config.toml
head_dim = 32
norm_eps = 1e-05
attn_scale = 0.177
init = "normal"
lr_head = 0.00549
final_lr_fraction = 0.0
batch_tokens = 65536
steps = 8071
dataset = "wikipedia_en"
MLP neurons of a small language model. Each row is named by its layer, matrix (down: output weights) and neuron, and shows model dimensions 16-207. Each number is 128 + 32 x the weight over its row's rms, rounded and kept within 0 to 255. Numbers have three digits each.
After each neuron's rows, "raises" lists the tokens whose logits its output raises most directly, leaving later layers aside.

L9.down1012:142118126107130165156181144100137208163112120135098135146105091160184067135125107205095128153220071154143144066162114131088087150130151137156082075168122097115212163184136126085131123152112161112127115107117118133082159142124159142115119074132092135171093146116113076078192116147097098098150143147072084148139109091154143134188122082195109162102092130155113110141148135124139193105137116089150131208126156131122161148132128145182123099138142136169123147083072092078125145094167093125125125117091132111171056102125102121083158173093092126111116106170085127142151090098141103097
raises: "cal", "ho", "ble", "equ", "hel"

L9.down1131:152150125153187081108087143105107094093142168137159149153159116115142188156173125163117143108153081094123139105142157106107098147104142150110178129101149113123108132136148152156139160116093142117098130123091171107141132159041112147058120113131096139139137105127097175127147082156111153144143198155159139148146171069187149096092116171137120140110133164125155122140150122185141115122140169166035116186109108143083155081074165136147126171164148199065132134155130184135157216120122136126123119065114142112099111181099141129126126104165038105101145120075188130153075109092155136138
raises: " it", " its", " their", " his", " him"

L10.down412:120116141069105107076142114118161090089113141176101155127091159136123170119121161156095144114168153112124159090137158082105115123187157098112090121114087091117132076079144117117118140077098133123066099132137127136181138153168146102165109171176154064139105149066183164075129160100122153137153162122109142123123084133111057139141167084134169096154139075121115142115123140098102082108121069163160120171124143083146156145134093131097153137145115148173067106143102162123100150152117158104041094162169147150123201059153074099124169143108097125121123165144175159213142145118096059117
raises: "des", "jun", "yer", "ista", "light"

L9.down743:108098128128139110067106122140119117117088119153063100156156189099085118183152126139135090141135093132120095121121105117176106103097085158112123168083130167116165180117163166107118140123144103116134104107146145111082139150112126085121145158094136118141065093101163127187125119144142131156165124190130143136088138128177125147177183107155142129152178142098108152124134108093140116139115106173098146120161074110124159095168165066154160157169070183099150108077123145156078099113112141108125132069136116121110127123108113177145129095133102109131108076191104084082106058093138155091
raises: "’", "'", "`", " ‘", " Highway"

L9.down397:170084169133075165105141126063136139140094146090091158067117092113159095131103189157159141089120161157131161082109120142137082127158120129156150120067161142099073085145103131122119141092088116077118081090157063109136112123127124063155181116110115095156128077099104160114179207085134126155102128167127145160095142142111164113202177152201166166137153120145133116139193135133146115173087106091129162116111133141124125175079143136149093104098142133110118089128157118132186161146111167110107083126114196090133142149096092120114110050068117169084111053124157135101091158147138111111
raises: " games", " playing", " players", " score", " scoring"

L10.down166:151085149096089136132148058110122139120106153078140167105120075142172093090143099175166139159118125092112104137080129113106105092164074121124117161096132142091145138117118170114038141145116080131168071105164075120152080141165083081175178096043143117101132106127142124116144232060152064146104143147113141093118090095136104157151197180203161148136127125145123077153182137112139160160109127126145213076072086122186172181108135077136101137138128083141125143193141110134155102194162142144068156121066113102156160097134113149137134086048128141117108133084120126063150147078159089146
raises: " score", " scoring", " fans", " scored", " contest"

L10.down838:120159083125113175068147145139144113140096055118156151137133186099157074102109129107131160158123124130141078082154106143123141072151103142162084136121142117092155138127123142169145174135153134121117165119091104137137123106120096133106148115117170134164191092133203168100119124165126159157136109079127116109117160104081140153121124153144115158158130092180159109199145042112103136126115185088101135136147151121109100110128125067080117094086183164155157122163115186127163167155114135157123066163122186135165074117122080077167126146150124065181095105122118081098131206128130083160
raises: "ers", "er", "rs", " member", "lor"

L9.down969:093179107146134143174077144074132089136120203117168143190154145139154208129125162153103119131135108150144181142153131139097146132119144152073151143146113097153126124118149186088155145159116041163138128160135203144169157165050155207063058135106127157178086099121136136139152091148155144134168154122205147130113163083142168165125143142146130174122187207113125170168118103119152157135084112150070099167104137071133101130152111115100159109095163113095146115189119168150145145136075163141191139133080075132128154132107120078147138122154099083099124103108129090172054123104128115129
raises: " her", " their", " his", " different", " various"

L10.down1028:134104143077186152078154161127037114087085138109134126189121082138106131134143144151084109114098114124155144171155147167143172142141156122099134117143155075149145104115177184132104153145076176087111133132127160142116142162063088146141106122134107129122145130105111103170103086116140154135157140135132133110123160094125114116151093154104104098213213137094134138132116110180174093067115150059050097164109114141092180040141158116147132151068118165100134157146166117170153213117158159115110145176115137075110149104134119124157097144196134084136097132114145160116090149123130145162
raises: " their", " its", " his", " the", " her"

L10.down500:128124088125128139072092196139095056143145169123134131203093112136135107142133121166062149121126110125088143192170174115144132124102117115057132091115163127184127142074134147209116166117079181142149113103094187140103110157037109134121115163154103151157179064110122180160145089107166128133125156132112145159091136095111168131151068105102157108112173170060143118094152103180185132056084082113082089179093104136127080171147191092134114121144122136126122112153106165150142179110123179090198150177175121169136137167127115130170120110162108116096092118110159120139120169115170144096
raises: " them", " it", " him", " the", " her"

L3.down1070:171143164081139111109085220180186134091160086111132067157139091191135180169079127140105099144108170116191168137149157134168141150079143085095081085123096143165122149090165159128106154111129165122147116118129187083106168227108057088039164170119080086119124150132127119130141113128122142152164136129131092120172152137112108127166078101165165106142096142097140152065112155156113065067105111110123096127087132173130110126044171157159150154130119114109135112146063121143110162132071129171134105129097182135115106141142070099183164151191104070132141132139134136139140131118160226114
raises: " its", " their", " them", " a", " an"

L11.down344:101150145152148193142156132126143123111108132138089174122176097159163149136179208132131191150176097110116121138090140120129105158085127058118083139084053136104155103154143134123116122139152117116097128092168135138143098058127121083192103139144117127160212099139116098118141123125096095167086142097138098133092158108167082144109131085104116145120162102183162107134127197137099125132124126092071135081167118109159117123113169163110172142159088159077174157127141100109192102105131106153158124089165071139130138069118127136130160103126082078136118172083134130079124123096154122121
raises: "'", "’", "eal", "umin", "cc"

L2.down65:206069133079140106094161236069098121091149114149128131078162164101054101103123149143160113105087085138114170120080097087117162100106118142118071128120138080100126126134162125117095141191143129028119106120159154133128156171092088141107088152115121178160129108153109120078106137084060122075134112089119107110134118139135122109165101197117066154161115154109117167092095152152124132084134108147114096132125104116146112123124171166106107128085057176142165131103101112089119120099169120127069141093157160120106120116067153137048134144145139109100084077118160141126188147102159163106
raises: " They", " The", " However", "org", " It"

L10.down77:121119099137130134149138144194164155088123102128131143097143095133109137107129156123117051135214088109140111138147077107176153160079141098151169107116077148173110082130110151158148201147161132183148036137135111129090142126084118091150136130140191121185212144118106077091160090093116127094144052103057065117142143108153148087118159057080143092107139156129116126135157147144133127098060144193089082163177086082109142121125110109158131122137150117174113143109121181090102140160081100160088085101067133144106104158130138113116104072138085145178147106126108078233212136086152117085
raises: "ū", "â", "é", "ét", "ér"

L9.down438:118133133147170133097112108104079087100117200104127146189135132141131200173135161166099130126114049092154193111143146133089112165085105102147141077118155104149124169122161161155132142124074165116094102115131192131121141156060084116068094122130106148133116083113123131151138047124153127152128213146147145135106134095140156094127091142158134121104154143121200103099181142200152122097143140122063083201135123155103177058119145075131096131106132179107145169144098177150188177128112173129180092167114141152117133156153102159167122121186110089108092118095183124160098132090157149150
raises: " its", " their", " it", " them", " the"

L11.down598:074103127115130132096139120119070144167128137071136085119117150184135120095118156157188156115100160179123162125155110136058149103170210167139153109119108157108121099072174199144126119134139159136137117158121061145084226172125150147145181155108106090154108066180169152165110165112147105099056125127133124098142141083114185150141168132127102142118092131116112124060193113127163204124091086092100070075109144126171163146158129058104142104123092106159139066066126091078155124154155126104135093140076114118135123140074184114129147127115148134080157173160115115165103080176146142124
raises: " with", "do", "anie", "kes", "an"

L10.down97:064151119134126146110178143121170153199113134124137113112095076167098100152049110125096189163099139142158101115086135110112142193121138137105102149176126098105096091094108101179140162165168093098157137105135148123113085144198148113152132102157066071190103161131118142138099164133156109142159160130120127119174161170086127115194108152133141167082112157140161134076180244139099153054150179188129120115118077142142114158120123121085136197127183151122141159101113132109156131105114141185116104138185173106186120094105135183109156143146113147181128128140205134145158127123155106095
raises: "ET", "EL", "ER", "ES", "E"